config.toml
intermediate_size = 1280
norm = "layernorm"
norm_place = "pre"
rope_fraction = 0.5
init_std_o = 0.0
optimizer = "muon_variant"
lr_mult_qkv = 0.4
final_lr_fraction = 0.0
batch_tokens = 65536
MLP neurons of a small language model. Each row is named by its layer, matrix (up: input weights; down: output weights) and neuron, and shows model dimensions 96-287. Each number is 128 + 24 x the weight over its row's rms, rounded and kept within 0 to 255. Numbers have three digits each.
After each neuron's rows, "fires on" lists the tokens most often at its 100 highest values on Wikipedia text that the model never trained on.

L8.up775:124123132189134172137148097105107074135135117116131132167129135142139137177120117144107117139140124148118079117123135130118159144183131109124152099122106099149150142132095127112164141190090111141103057144142118117201128098155114136119149118103155134115121096170110142132136116176136133116143106119105111128101118145109101161166132153111125124124185158137095132102122134087144110088113104122142152090106166108140121142108149137134156103115147110127087140135113106117116114079130121138126115129103095115193148142110134148114137125190078086140079110139128140132113099116127097113
L8.down775:081147153180062127120155123141130107096097193136125140148096169111126157097140120141131128121115189124156174115105109147103135133105139151160117098123143133134100143122129125107153116164123137123134116107158143069174164120089148107139105068136101161145108078136145114137070140108145139112136152149107122176091150116133144114108104136127090123118088126114117125084146143106145167119122152074138142133151083182124131122108099136109152098095146123134067166127147098121178126097092098130157148142146129078112114139157123115129133146164120127122158170078116124156079140148117124109
fires on: " The", " by", ";", "\n", " |", "|"

L9.up1206:127123132165143107161125112127135136197150098084115138136177133193170120122146137114111121108130145171125149095121118122106119160126159157114111104120137114118111107154102144119135133117117149093162102088108135164104101130123122136148115129111122129133149144146099140146159156110169119152156091151130158111144092117148130085139081153133124118105134092144150094114096101142146102110128086103152100175102120117160104101134149174161125108137165151172112100146116125117147074112155151098158082085107136138097112125129120108168108106170119151139119156146114131095146130102084123110
L9.down1206:155105141122161125148082107126063124156115138141137124117117124119130129121126163114150099170115162127118076149138174141128142125132142083169112147114154109076170152133080124107072109127129141134139154091145111141170111131173132083135132167123133088113140106125123098127145125158123153094146135164162186114118153140150166143118105110131112153125128144128128096166130174145116123129125087099118131118121119123117095111141144133162166130099117104142165104114133132151147182097104107098090148172134072089129113136115164124159171119143166136144103107127163085141155154159147112126
fires on: " and", " or", ","

L9.up800:139109177139106143137157130113149152132130080142187140128132134150076178133117108131109131107152140157149158117122107112164098103147137144134122128121110127101185138139161149101122121094141125115116156150140115092126138137104139113091078112113164119114107118168110126115151127100108110162176130152132128099110122166111116133161169155140119123132088121135104100134098160126105162133130104139114176100111141111117137123113142104145121091141109087141144126120097106090149093110077121090122110095159129135138106122114139117130174099101080114135117132093124150116120116130121115102
L9.down800:115182101139140107174131140154091100090152112129163096138082102133105091148162114132167139149132170112094073109122140116126148104101095120117152151163118146157088133102101134156110132091127155135130138141142093128180179119194150114122124119089137147149133163122110106117144110168172155106127120117168110187141109093140118105139149116131136150102148161122139110144109112138139100144137122095111131075119124153130119133119104120127080129134153157145117151127126131120121168128163150111093150121118119112149125110149105151148142096127121124103169147144120119119125135116107123184
fires on: " and", " or", " by", ","

L7.up103:160114138108160154087105098105148146160103144126123123149167106131151165135134118100159110163106116137130126076104121156157132154154137130079146058116093132127116095123116123116115128152131134113097146078124114164125151112120136138112175113153169089099146133161169132101127115139111103145119123170115122095153129131143126132149108112130126097152132124138134133126123105152084154126129092126112142120157125122103144128133123152142144107166121149140091136142130144111100085154124112148180134119098117135147114141177126062142116105128118162147174135110101169082112121101093104095
L7.down103:135125098109114128165110105099113129130103071158082117120136140117121127078156131150153129148143209132096108172090136128088112133165102134189126110111147113108132133162098148120134143067126148098172146156144128101146159134151112086104078116114125174133096072064156148120145146113160146088165149133125131174118110097073151129127120135105144133111127129122124119123078114130115150107166122148167083158090177141110064152126126102149147160125140145124136090112108137133148157139132133116136138124152128114134137102094130120120152115102114109115139120179145079134145092137126133133
fires on: " and", ",", "-", " or", " &", "/"

L16.up967:118072115072136160119183081112078164109092141147160139108142143146110114135118108110097125134119112128106145140155159085096134131162118149135143110147135165104077096097146088139161139089114102119108125121158096117141120172160083112099124167142174191143146124143123176126140132119148130099147162102146071187104124139106125157139110130186184089105141164156118183127161149128109124113138121162174109139144133154099134112114121155138114106171128115104113130101147133150155116123114146123102144117141134095130125117101159140126121133126120123141121141165108139144121140122133133109
L16.down967:121072107102131171086120157120096150168122144137087165137077104173101149132117113106110118162150153125138104087150115151171096142144106131083159143143138087130136159087151125096174175141155100112115129121091088104157159138167151144116135140154148126134115113137104126158142095104157118129138151133174110118116121115120138086138134094160188128105118109110141141136148084154148210160123143156139117135146129149109144133113102131120139111180178123099147146151156133121102061134149138124129116112122097137110130085135154134165148136099112103143160184123135160130081108138127084091
fires on: " St", " P", "P", " st"

L8.up340:150155112093142119126099115133135142154134129114115103164132095123152148134137148131138136148122107120118140141163109092129158143123114118181107108170141155123126128077124147151156172125156110122135118125100122113121136111099134140143112141130130150127149162132107082140112107136150141104114125120177132120095123129107087102109141113108162107148162123110114068134089156153127160145151121096121127142120184152154116132123144120112103134103146098135161098109135133081134151139119112109131132086151126147145124112178164110199110129097118154117125138107099109167171138114141091118
L8.down340:134106123138117100165091140133089117145125120085093123145150163150165090125138166134128135149105097135093163121108137146144171103147140099171137157171154105114157118139099142132130140131129133134136123118126113097086147127158122187111127131122086113126147145124152106119184171120148110129125153093101158148134089152090156157080128117124133169137120147096112116131100147090106131129121093166144094116155185141092092163147146168118190140121122097138138144109143132154139136152116132170107120142111145170112153149146149121178101128121139163113120147070109113096111140113113104087
fires on: " and", ",", " to", " or", "t"

L8.up1256:145138160109137115152112176118119169103141124146097095120104141120118121153071109132093138093098164150152131127092132124128151128112135108129120131134191179135128103131124096118104113132103169129140112106120129128126099112124157106148126161125110149088125172109121126132109156124150137112146101140138120127148098152139103122129107089134146140124123180108180109156120106165136132084128142124109137101122120144182153138136128077106130136141105113136149143126145170115131068101127084136114109080140148110165132149129107127137102166157138117119158139136122096155140122117154146139
L8.down1256:111114127149138109137134157170144161166165138119139080127118154159107146110142109081094132098122144120091103117100119165128143124166107130159120146103130134127124118146143062136111106066184111111130138178117093130098145143116140113136122117147093169103139114130089135112124174133103103145171117152167126114143141150126149153101147150088098081139106141138082120131100165113133116121116135121149119163130143137124139153109124140117147119171134076167116141129120161136170168122111125074124162105155157123117128126141136085135130056100095111138118112142117151153127163151102175087
fires on: ";", " with", " which", ":", " whom"

L7.up378:125129072127121102139127057135129082153131094112121157111139141146149111149192081123126120118134156118134125136101115117138131092128072126119115124107110113119110129126131138124150162153096108092148116085102096126131120164146109127099124112108140119109174171122139147109157156144111140131131143132164111087152135117084191127132125124158145099132170125109097092107102152122184131106136085123139115122118133123162118096181146156175113137111145157108130109155170129116158110181125150131152143128119135153138099112136119077155141120120138172112113131158131159158127108145078109097
L7.down378:100126152169146115138124105156114160119123112098147159126124123155162115097104143156171172126126134124131155140141140162167176167123147100169146107127085133133101137153111107130120135140137126143110135140101111126114092170167161096119080077138123115102111104132065159118080113158126158118083121074097118157089126144144112149127174107103106148118113138117082134121154139138116124140123113133086093093134111081122161137104148127128139123144152116146153134122122097086153160131120139132130123133132126152122122152144118190108092079157147110161136135148117107107103130092116085141
fires on: " and", ",", " or", " &"

L8.up1215:148109085113182127098130164122120151116189151126145136129156172073097120110092131103078158122151187116129138159107125136182111137149130132121147116105118144082155090106148139109107130090147154135100134109132093117107137139127135103150124113136143107147091147118098141127116145104151139131144175096113149143110088150140103117107161129111154144127191171102127155099087141124112139152128106156113157119097149141122122124130138141118162091151155141123143129079148119083135051118097149143166123121192148146143139125100103113112145103103077153128121135132113145149127111121149130163
L8.down1215:146105146090128176128139158173104103102138106152156069163086113151123140107157106118157125119129156112104078157134124116135134108134121145138131104182131114159176144176106135148098115100116143072148130124136144127172146119136140084084161129125109146154139103098085139138136116133168174154157105122124096087135092132131122106105122112098125151143139158123117138147124107148114110119067135113124106148125147166121150136083105107115148134117146154132113123088124129138097118107115120138106131158142129093101089109097159099127152096134147137143102141094115145132139109135147144128
fires on: " and", " but"

L9.up399:160170133117136123139154114096140135113085094112126101134171186147130149107109163149116136109125139143109153142130139130153146158141166126147131118177125142138128156106132124102108132157112143107096147153124172140146090135146135135155078124149170169099105089151104124144126112090125113119127151147153107130147085141117133133123112099140113109191139139100089050169108153122163154128107125129108111084117118122155098107122047142098120135108130143151118109149132129152131056146170118156145114055157135132166113165143114177156083116150141157131145152118102110146105133149123109086
L9.down399:114077152117135126073143131138105142131148084140140119147159149116127133151103130145100100121106108142150130124117125097101117101131118163120127109177094148092097091168162112120132179104099129090163171139134139155150150123112137116142114081151160126152144155148172120120125114158160166108166066131114128129118109108131186070122129128159120126123123138154121164119129077083134152126146191117116144109150157154121159145130123125104191115125147121113080111123085127118119115143124147151129160139139127132163142132124105114093092123151141131137148114122131101159116125141114174127
fires on: " Paul", " of", "es", "é", "'", " '"

L6.up678:097190138091135161149115142102103128113123143146137109118129145168124133149124142107115095111140155142098113153110095101105138116135154112124144101112143147142117132083139163132144145126156139128133111116137115112163107143155140166095127150100172137070106177148100164111110176138138102135141094111123089129117102133132157162171130085126110180169137136124154081115094157121146152102164141142125134098089151148150124122109136141134065088127100108122113108134122134150148078137122153156164091125137085082116144148155131132132125168149099116106103127142116112132148116124134111089
L6.down678:090108141138122145130105186124160121167154133125150169138131127130136168113129102096099137113086115129176137100130112155117157124119107126108110139162135138163159098135086098127123159117155183135115112121098103179155150175117170074123102084133094134104130123073124154112160153103123157155139143120136107083093134127159129136115132125124062154119121093105109152134108138140142188107122130097114132128110169118130136146117127132119170076145122125123130130116088147112142101123151136116135165118176164160113123121099099076154133141162154148158128128112068110132121169125116124109
fires on: ";", "'", "."

L6.up921:177081112080176097172151119136142149152152157135113162085105123105131105137156096092118130120099102152122146153170122159154087147138126150103145107097106114120103120120149106154140148143156124126147161144153121130122098154118159105136131152119108145100143063162112134108161086100135091147114112113085129130136116145095147105126118124163156137125138157109178092109143165136159186143168092114147124144143126130139097153117087169134110093133078107124111137101131119100116097141119138142124106120106166140121132167122148104114134116162112144144097096115095135131148131145160110118
L6.down921:159126137098124123085150136110066126107139165137142133120144135122140112149113058108098115080121140142131145181113160134151125110115129140149185112062110129142122121122136088124133163131132115120166124081098142116152145096149151104124119178098150112163174094066127138118145093126137122146112150167126134130139149099145118115119131103140142112152150161121111141131168152117114188155155101140124125129185087137124110150087115135119148166115100085115110137102072127102133122156107128151127119124106129087093148123170159142150141128132113110148126119109078137095119140136165133099
fires on: "P", " H", " P", " Gra", " Cur", " Imp"

L9.up846:086110139066108131179154154115141144170112100152149109136178100109153163108143124105109149115135130100170118094150143072145104096131128128131087132121109125116127139121148160133140155124133187109143156151152173151165093130095171124125142119109165147100168118125162162074119114115094174137123100123150120113145169155111139133101070151129113119104126133138145113119125167165126145140156139129113098111122135098167104138085100154149137114103121131107113114136112114141152110120152122118149107154144132123106132149156116117163113105101129154158145144153108136148111124195121123089
L9.down846:142158116122135107174105129158111118118124147141138152139151114130110087128154100117145105159117145156081124135144095136091122157110132107143131114097123141120120148153153120121169141097115118147123161125091067091137144146160154120099076123129123123132148109099102168135108149112122129118137122109117112156116096188079123078141132138129116122147136145118185163159083117094135155154141129132095095137104105107120145159095131144112132124117114111123116125163150149143098136142095213136128157118132128119115158090109131107100132145107124090086122119118149099125109111126103143125
fires on: ",", " and"

L7.up518:115154149118152110119150124100149151092111123142140137131164116156149117119112118108080139170133124126147134113093162101116104156164115116148128106150100156166108165129097164118184101146153169152141098099172117165128130122099184154124139123123140173076132102138125148081105146170125141151149077159165116123090112111128104148150158141153128149162121140177096105114108152152117129127119123155126117122111128133137138155119187128093125125122103116123137136142101156140082097134113134089149098094147131125152159144125140149139063132106169123111171119143115107123148105093141114130
L7.down518:143137110092137122156114148157130139126127091105115142170110112142113152126105128093070113121175137165130122162082138097122141146132074135165137161157127139141145093097177118150115137078120129119153119117149162129148138170110140096163141173135133111130166166107176116160116129081125136156102162119159112130100171143115133094091110121131112132117120104178123147078135102166161183135157108125149143084104162165154145122093113130133137101174118124101107105129098152129136155102133137125133164160117149114068133151126094133146167139105134157158107119135085145122097086096109141116
fires on: " |", ";", ".", " US", "3", " States"

L8.up580:161085147137121110139102116128159119154153144140143095170154124155126157107183134116107103133128159090144110141104123097141122091068114141113090113140091114116119117103118180144123165157187153119137155118116137120148123090111122122088166097142112168136169144133143123131130170108152123142146103119124113113158149122094106139122103093101161092149135119122125112118137102120140150160137144108123083119105117116148133151154142138140121096125147111156150165137136139119121068099095113140160151086120115142137110114140110121178141102118172161118122153169128139098125149127110135104
L8.down580:126161122102123156131119162146095130127118106146139136127144097113188125117119139134157104156090156130136156107123159151107142122170158100160146158112136152141156129161108094101079136126131115137111119131109105115096151125137121123102090134115116135144150123132111137123155124095110157117126138115116122155131131132115116107162142164112124129118188127105162103125092137111101104151123097171138094159122164103139150153124162134090138151170132111140158077100120131091143103118132126120114153085131160128119200145096125145085179130117105083091140110094109080138076132170096109146
fires on: " and", ",", " than", "-"